config = dict(
    n_layer=9,
    d_mlp=1024,
    vocab_size=8192,
    qk_norm=False,
    tie_embeddings=True,
    parallel_block=False,
    init='normal',
    init_std_qkv=0.0163,
    init_std_up=0.0163,
    beta1=0.9,
    weight_decay=0.066,
    lr_head=0.00555,
    grad_clip=0.5,
    final_lr_fraction=0.0,
)
MLP neurons of a small language model. Each row is named by its layer, matrix (down: output weights) and neuron, and shows model dimensions 128-383. Each number is 500 + 40 x the weight over its row's rms, rounded and kept within 0 to 999. Numbers have three digits each. A neuron's up and down rows have the sign that makes its largest values positive.
After each neuron's rows, "fires before" lists the tokens most often just after its 100 highest values on Wikipedia text that the model never trained on.

L4.down599:498556502498541515477583499447463517508485459517502516540449554467491493563500489508494447502526379459540452546497464503479501538466477503507444469539496492479443452545503472532490513543558571434494465526481545532447473481518546522497521491434446495509494507474553525474525435605556523499503545523538509515507524486531509533434506487544475508493520508498569480508491505588588436503488431402462458575571530463477456517561487461499499539489483498521451517485549515572523492496478464525551492489524508475423457610523562473524506544577473471501508532482551453488607509493511496498443462480520500457565494542529522527443508508503518551483437498493511562540511478571534493575545598538472549543477498567555539496504543464554564479460595475488467498523460505576483451383445522
fires before: "s", "al"

L4.down723:486546517528554515526536520499439475496462485540486459463488507533451474499461526484397452515432543469587467476513500521546465547544499475507479514508522477435559440431567486490583500509455520522540496438480391504468585467451517439512438527499534503488468465552478515447440560484508497496517530534525537506448552533470504473412457562434502483438461567537532507473481476459437476425526506441482531445483522485503525497547531447524483490531445514429472503449507509494444483562493598494488489511424445505517488443577453495556537433434534427502481408523370467466455479470496535507538537443496479478445555493560487453442532509535457477516442495426469546531500480557541484474473458506526444506510544504508519457490484502514530495507602495483437470502503515508492517494492552
fires before: " ", " W"

L3.down969:501574540528467533524428374548515493603488508552503465509502532530503492529502488527525489525509507554590482514450530465483440488548462516475481508508524449551535497572458524476445488459497495444535508481508467504498555442498479476448457553457496478522490496426507547522426499562464522532485457479443525492493556573466522531492459498527513467502487452495537573494518425514451532547484484599485482504488510462629565440486522547499452506498496486472485500499545502473471511444567547530442493479450463586460420562476433505523444501542539519540519527476507609505469474478544488445514479548507491479544451579482510520508547517457514490560486454480535460557494504526476469500569453486501515515501524492452532474462551465557519516579481555532539452543504445499585480375516469
fires before: "\n", " of"

L4.down651:488487494517524507473537479544515532526495496519511536508501501432508540507467527494500440490509449548497557488414544498562516590552543502437479563532506491536512524517530488507516529529436522467513510425507530492491538468546441535541482524395498512523486465477516499480486499446504475460481451490548504520431480530585477513578486490461404535530476441550473508503530555469537497479478480509425486413528549455525505465509491509454438590511472478454430483488473524509435498503499471501498548507520415482494540208516518570530492496499570556540457514446481458521545513568501473499489447477541450491501574476503467497559527501520495503540439551539434512511531541538513436515477504509508431473464485478516514426455423466496470432561558508467439520528540413424532412479590561
fires before: "\n"

L3.down497:482488473479499436425489569534439536535468467564535515512526524498439522578461440496480527529547471488492496470471371472575531606519524502585512510549552517553469479520485551473464441448470547488504526566491505505505510495409496512478471459586491515562459531534446524531459500547487537463491431529482483508500513524528469499524471469488529483550581453449581563447471540470517490481459533516514425361451583518486526552450533514532507490571452513551515514465450527560427509419465468442582511552556564513487564501536536438517556503413471506480534506531521526465514512464515460501465452530569463539457601559506537498460474512409513470528494433478609539409473488480489476534505467526544467508541518468494486495489572548517545507394553510480491550500457491482510541448463487
fires before: ",", ".", ")", " and"

L4.down837:524540471551499473462582510511517474540505528537507440494522542515487493544433463539477500482470466374491453449487479476570542418498505499496484532471554455455536438509538543527452485510497457479495512477540488440557491477506423464438486526552558492547464470480542497489501461443538509408517454440552473531549572504448489490474492517474575547503551513490516412467516538498426486536529478520586425453566517474473547533486460515490540558516548471501513457465447517486478466512564605514465534506532441432501476516552489509456565486521429528542515519519528476546464503560502529453462518486533458535414448511428561487482536506536500486431476481467455477533413465513521519563483462499495544539457439495480521533513479468508469542549511509568464505472544515477515501424531519
fires before: "\n"

L3.down20:531522521512487528515506564518530495535495484552474446490463491498399524496527417458460435521594509525467424461501462468526519482498471451538533499523515533482514480573534478472433516509450475431488551504528557517505465498534526560537486473535563503503487511464482530539483521461499431560469470557483507522420483517534515545489508413528520435473448406508499468510496515443520498543558582487529473480503588529601414508557443531552503445560504485502510501537473460480518460492493515490474493561446455510513573496506497548465557491472502512455503488481437503539487505582467445542527535448450524480552519531443584531467475470495479532548485469512497564447552453492488485514505496552466406479547458475491520474497490480488513539458533490534519480531447482490441491488488464
fires before: "==", " ==", " statistics"

L3.down70:483479459423495507484545485439480457463496521511457473536553514527503498468529555523509432498465550399448492560491501460488567523539526500462432520557420542489486423466554507486485451471424580501478540472482506546515515464436504468459533539475460529488507498511592487499454498463494565511546450518498466505505546583487429562446496516504410499511521556461488510446568505588506565451460567544496504508495530488467489527506460568518496461550538511543462421495466466429482462459556479567468559482505530508522501600521501449500439494540483492552381530505529500484481483492536493497493518468464409542462518531471449548526536518523563511515531503575549468444479519487487427513451505465513469477508499494463537532502539453428516507482538459546509476561545489501416501455484495
fires before: "s"

L3.down491:510507528444493474494406553479490474465472520569474446408462475521565497522530515522483516507554447588440561504473480507469548536504523514559517529512544518445465469499423564472516527494505543476473528495451471469560473519463438516557465561475517506484495588568490526468569491554502544448434545517575559446546513545532497506517498448484556463527534553472518475467502489514442546548481437481458513441525438470472450493439449500516453451434527487522464538425526481542459465478519487429548517522628485479469507498473570550493498530543535523485472478464479514457519538461468502545486451469547538385534494462543468491484475488491510512464517517486500530492443457451569489545508467468498581540505408588580487438455472459530524473489470472496436472430524535511534435560511498
fires before: " "

L4.down809:457516488452518524501460490511546521535498438468548460454523507475479548482490508508534499515513515498554487544482485513524487522539493485486541489546459428548482450530544437513514517482411536538472499433525462477525457520531537498556543437528473544521539504439510464529540502526441580573420447524471497493500516477505516450534443517490528524439509535556596579548430501489417536525447521467471520490438450477476495457545468440492518569508499503520493547476552478464537537443550543453464444451483461485475516517454459479556549464541519573493531506515548474532582482473554527496532485514445474529550443611485513526456513479578536532526493497473479519485500496539556505467478538497451487491527510539492506490469428530481490490578557442501543492528418527522563503593444496
fires before: "\n", " Ireland", "enti", "ice"

L4.down373:470606533494443501549506479513481564481453511536528463479556542507512429541459489495435559517502523464417493518500531439543527480520449584508532504471554508438463458462468468512508464492460527478476534482558480491505498459465455487440490489540461466429469557508505515499522533453599513484495522494487530431542502567543501524403528513537427536554426526534540533432488502508467496467582513463440511553570482530505472501490518493598427502499527546534484465461624439456473525447436501570490514465497462465563403493504517389482530473535409468538483552488442534528521477499494571490495464538482434468518481531523437551522470511502517522518521434507532478444457531506542500508492503490496493529592522502471534501455539482496535470539474544562485444459555518507497548511493482
fires before: ")", " (", ".", "\n", " size"

L3.down24:519497539551446516576465492561467455475449566510481364497508481574445540507497476543475480514501514475452428474521548491529459453450509483493518457469463509521539552508500546531521539509489478371578580533539509539463550524413453494492514482476499448540509524426583519506460536539482473466523530524481557500518567488467471511480508504474518484522484478501502577500556500526504545474434508459544497519537507541537494497555483380465576450464488601572506486555446499529483546440408466523482467461540466498505498534481535516451517430566527532514577479506479512509480418461517524459559512449444545517441487507477539558469523435542494482431521492595502489526475429516442540452469437500486541521482525472483460518442518450533431537537415499453533512477446496452471513455497502
fires before: "==", " by", " of", " life", " statistics"

L3.down237:435448518539478519504481577464481576530496533526434480484446469515503507546527452530496458474564498518532439451455451512429477496565498604488500448540489514509537520557488521469499512469530491470529522474531451548516471513463581465516528392508463501460504522439590549523479454459462474461496487494513482536466501442421493525544409461432483494478518513505466456528532454513464554438469500517481540444531537479530516475493529486537485565448527522609553498527469511590496596481480508546535538465522506524480501522495458457557563511501423515431475431505473482483530450494399458479548563515519505535458545573494531514512498527509496460433554539548540467523527511525520452521457509483450482553570545468484538543443436496503572564457439524524483464540533553474502563492480453
fires before: "==", " life", " ==", " and", " statistics"

L3.down92:537466509484546505538534502492509510499532519524475436470568460585530498425492502528418477521554566425484498423505433582532574564464532514502549559483473487488473534513598560493563513447481595457572545485540482500517549406536493524488484442478629490538429506507447453529390462491529473498532527481496542527425526492407491605465403540529478521487531485543431496498523529554507478489569499507496458475484462484448483548500505576570572499560544522464511554529534489496496512449476533471451534584527451536547501470529505453539453509513504540446546494443559517471487473511495557511492562505529504494516546513512518521457477516448572465440488511490468524395497439533403509592431488422500506517487478507386512483492477528488503518435517481475498470496498474516554476445531511
fires before: "\n"

L3.down934:483550467529532468459494485531473458533482570530531454491531511540478492439479483519478503493395458498543447463535440526508425570460459577573495521541515440494511519481494532453461476526507515438476478520429424483509472533527475508553482530455471522478485520510443454467500498525522535556484535481479434520555470473466503519520495500404479490485484479585546485449516456564482488525489482484483484521525552497488516494504461536496485432575471418524572445507559511570452511527512512501551511546451552518466421430520530533526545466496491477510457528455491497472536507589505457437466528521468475535489561483432497471500481472524541530524538492540472429486507502494481521444536534502532514548515470498477433490480464558508564511446479535504452502486572541489487509537483425
fires before: " "